MLP neurons of a small language model. Each row is named by its layer, matrix (up: input weights) and neuron, and shows model dimensions 64-159. Each number is 128 + 24 x the weight over its row's rms, rounded and kept within 0 to 255. Numbers have three digits each.
A block is one neuron, or neurons of one layer that tend to fire together. Before each block is what it responds to, as a language model described it from the Wikipedia text at the highest values.

Responds to: Name-continuation pieces. Tokens continuing a proper name in lists and tables, especially the particle de (Cardoso de Mello), plus mid-name fragments (Thunman-n, Missou-ri).
L6.up34:092144097148100115138160115125131161107134120157100100108172086099121093137088100112106122139135105200146118170131123159158098129159131094159149113123101117150143090109108148153094080111134102141095089153140144101107116124123125134115142115132158111143117118091183144094159134088111096114
L6.up46:171117096123104128159155129163119107111114128113165113102150093106078113175103131119093163114135173133147169106125144111138094163112118184150130131094118144115129123109104140122116114137140065122130119133081147111089134171113082158099102145168138119133129141121152103083142148104150129113
L6.up63:117164155128149103115148121091075101115073181157127134117136095110135067122117110106129117151146142131116118122121127135104092154153158147171149164107143116152136140157119133114112111152075101112137126138133101075127144112145138180144127125104107115158138139112142177116159116125144139154
L6.up234:117129106080148150106120139093143140149109121142185119128133107120102096126117107104110156134127132145074070133142156121099155141123122114138124162149160129128148127101143116153116127141116096117062102144103099078136155133141120151131137094129111104153172134155157115086134116154115142135
L6.up349:110130160133140143107130110108101152129117133157149195125132133103146120144123090144110164130107123139117129101090115126152154120144128141142158136075130121130105098151121126101185143094186124132160124124112090079172127172121115148121153106170087104127098122132158118130130140109148141120
L6.up501:149117139071107111135142178099106110128106119115108116143130174090074145163142129122115154151124105127154139114155109129142118141082141109168123127121126115110096107121124140149194119127099097123129141144114104132150158162152166132091120153170098100120140147118143152101124113104125095118
L6.up517:135127121118105124108107098128139113175090123186119130158160142101156128120111080188138135149141114174110121124121136132109134124105060139123139101085123148131122088135109114106167088119133119131144131134134102092136108133129138142122116132094159145134103153093137127147135151132100106178
L6.up565:136122151131181140159110149111136107136108136143140141123172117106099156166110103130170148182094124142110170135163110144117124076110153172153114097123094122117095121176107116131128101151148145147135131144134094119121129147177161164109070123145111098115091103107142145120096167122151146149

Responds to: Mid-word subword pieces. Word-internal continuation fragments after an opening piece, most strongly "ation" in Population in infoboxes, plus "t" in Pt., captain, Massachusetts, and "o" in poet.
L2.up77:127077109111116131150140138143153143081102172098140087129110112106145089135111116142148158150117169146097148087119131122122102107137137123130122116112089116145115109127116132091129096156156105160111134119118103116123178131104129148139089135123150144144204154139142076128164097146125143109
L2.up201:135117167149142131151195108146096162088177117072144108140157119150127155127103136157127106148143187115124104096105124145097124128118136126107139139116153132154134097126173079169125126163086148119119148129088129140114140132114114157112137107118121114100129159139099159059121104096115122134
L2.up279:105095184162123133138133147137103105099135164094158159116103147107117114108118091083162127102128156149134117157111090147133123111162153150119115153140129156137115086120092137113078151125121128114126158102130138111108161099095102138102111086134117109151154150106158157099148115127154135151
L2.up319:119114121155126082143124133131123115113141135081118138094088156104142138142074124136168137083153158142084083151086079138119159149106127108138113117135146120129126162151153142125128123158112120113113151120107088105133145149111108156145111172104176146095168153118111130133123129136132139131
L2.up415:137113150103131123131139101141100151122150166107138115094129158091122118178093122137128121129130134109144123104056147114096148080139128147137139151122161132130104111134153075158127144183106126086088137121121102145149157123097097185076112136128129139090164090153159122071113138105134147146
L2.up492:147095097153138159138144147126144134137100117094137190154142133099126074131110130140182169149118121131151136114123129160122140114167085127114147109119138156148133121104139108117113134189091122104088142098116115120120116124105131129120124107166089156108149173109159127109103161098120117176
L2.up513:148150137155149139146189145133150114126095128068125172111117125093134094126120125121149164121110148073108126130091125138124097139149128141136088130125133136115103119114162124168161114144142110086086113142149106087129119164158070143079120084159118140134188141118118104111146069150138131158
L2.up522:124099118116139115101140158115155122128123143101122131134102154105130090128111092137191144146096131144127137108121127093113103115118111084103080066104142105132097133136168109088123116160137107155111182143158096156123115127114095149170162149121148127134139165145120139156121103142114101118

Responds to: Mid-word name fragments. Subword pieces in the middle or end of split personal names, often non-English, such as Iv-an, Vish-w-anath, Ramchand-an-i, plus a few other split words.
L5.up449:130133157111145150128144125097079135137119131115109130158167091075140077151145102121131153126134066154121176122125115150138084147105112132138150082150158151131172094140159095184131114131122134146102159142145138084104103153131087154153102138143159091101138131135124133139127135096142126117

Responds to: Heading closers, mid-word pieces. Closing == marks of Wikipedia section headings (Geography, Filmography, History), plus inner word pieces, often after a leading v: ol in volleyball, et in veteran, ide in video.
L6.up29:092172104106182100161137092120114107099140125132150142111153141133118144120113133149145124146130135121111111126088143158130109117129123110093073143110153137099166127150175151143163148100138147106119115136076148119110137122166106114122100162118136099181088143119130128121100113149109135098
L6.up78:097128163113167136110120136128127081090093108171169107102135122103121110148100162147148123115155119142175131142114125099129103129167165130105109113130130144092152108101126122170157117175143113075094135126154132094108122133175095123130122140128152128118087130150144120084150131108138128150
L6.up134:095111090139159079149115121090127134132165125137141167101127150102163133097121148163165137105154124075159140082113099147132135104075105139134124125107170151099142092119126148111118167077133093119107097133151160149137107114088126122144104080114114147118151124129063137136159123134139153155
L6.up262:140166184153119151135139119139100139089139114130178130134144109165112157125102132094105092125077134110128117083090143133082146170172125142107131137140131151075131123133146112134092120153101133102094110130114116135145130154110123108115092099129129095103125143122147148093111160130160102145
L6.up298:099154137134114123153174124123157118100156091141125134091160139108145144130115144130137160087108129104139155083114153092164116149165126113158106116145108160147148144120161132132162141115116148059136111116138112136132133068115114109085103128173115067106110105180116118095138128097108134134
L6.up426:114127121139156114101172080160197112095079104137114138131134100098107121115108143167110116185165107159149131122114139163112124103077150136122110112105145122148100127128135101109141099080175155119139119155103133142095142110102096155117122086142140116154090112107116130138112116144130137192
L6.up456:124138136156141083162138123091112095124101151137114083148148141120124085130127092159172140063169094126141147142084117134127118155087163122124094158149136132144130160110104124153098098123107101098085107130140092148122143129111097115115154121142106092158166114149140101136128082139107183151
L6.up595:149173155163153131132142114143165128109102149118071090143146133099141116120139135137126135123106146134093146129091120133124128132130141132141140109145109133093144186157127137162093120138103157122109100105125108118172095129155094097093129117168106116132155137135106126144185106148151142147

Responds to: Year final digits. Final digit of a four-digit year split after its first three digits, in infobox dates and tables, such as 199|3 and 201|5; also the colon after Genus.
L2.up14:120109103120108127116152133102154103181128128142116112139189115087112086152152137155133138129127107133135143120136122125117152155123136148136101134092141148133143124140143178135130141121164161101121133100090132133112149142143109069143116088114092127137088104138108123109142095124108119139
L2.up40:107096121108149129123127147096137186142151126084079092089135126094107121126137134124114171134127166120120138188080122098144128119146146142098118126129123120106075118129131108092159150089138131139152206124141182113107104101165133148097161104111149086141100140128148193153172111105115143122
L2.up165:106116129129084121141152105127132155081128131120146146145146133130115083129066110137153112155169159088151147153131144141087120136179148141076152134104158130122168152091139129143118101154124136102126161113124093165100126120103130115123110109104121112158183150099137129126115133088111084153
L2.up216:089080089138079110145113151141139130143142142113116108062131092097117091179115102101109128156108157140128130126116119105136119137098121101134084109150125103165119125099116122102146132103120147160148186121114122131116157112155084180153133148107145113139132142123117131163188124125143124122
L2.up364:093126110102101145118139125114095087157120092114120120111123099117125106109165125116110148125120145148124095116091085112112115143098088113123064124124109129137123113115077155170126100125143090123161139120097133100116132179188087168112130095137126105106166122093127135111102080100121103139
L2.up373:127094136128104115102103144170133093120121115102104088127109168110140126125116149104151097103138153111158130157112119143127133146105111130120127151136126117119191134115106106143117143156117152098135127142139140126124091123158157131164097136100100096118168130102155172139197117137123106158
L2.up463:117099139136105096079125155131161115157145142134137115100140130130115130125145153147157160120115146110086118128104118115121167158145133089097088164089089118138183146140106169148139125107133091133097125120100093113104167159137119124146165142131128127131135125117113126116163159110122163117
L2.up496:115100134126076113110146121148104140174126072159110106134145142120125097142141107154125130102147159138075117117092089097120121158127103157104126141122183141155194135122116112082124146139097158144117160094120082079141138105123136096146149130115128125127160124090125159122157138097116111127

Responds to: Heading closing markers. Closing equals signs ending wiki section headings such as "== Early life and career ==", "==History==" and title lines, plus scattered word-final suffixes like -ly, -ations.
L5.up144:099147120101185142117107122133128185100111112106153143113105089141136132126102109159124138093081148100165147132069159105107104118132129148117141126136142173121148108119158146150095108113142119122109124118103113121120154158121137158116138087096164102108065118108131105149109171130116142115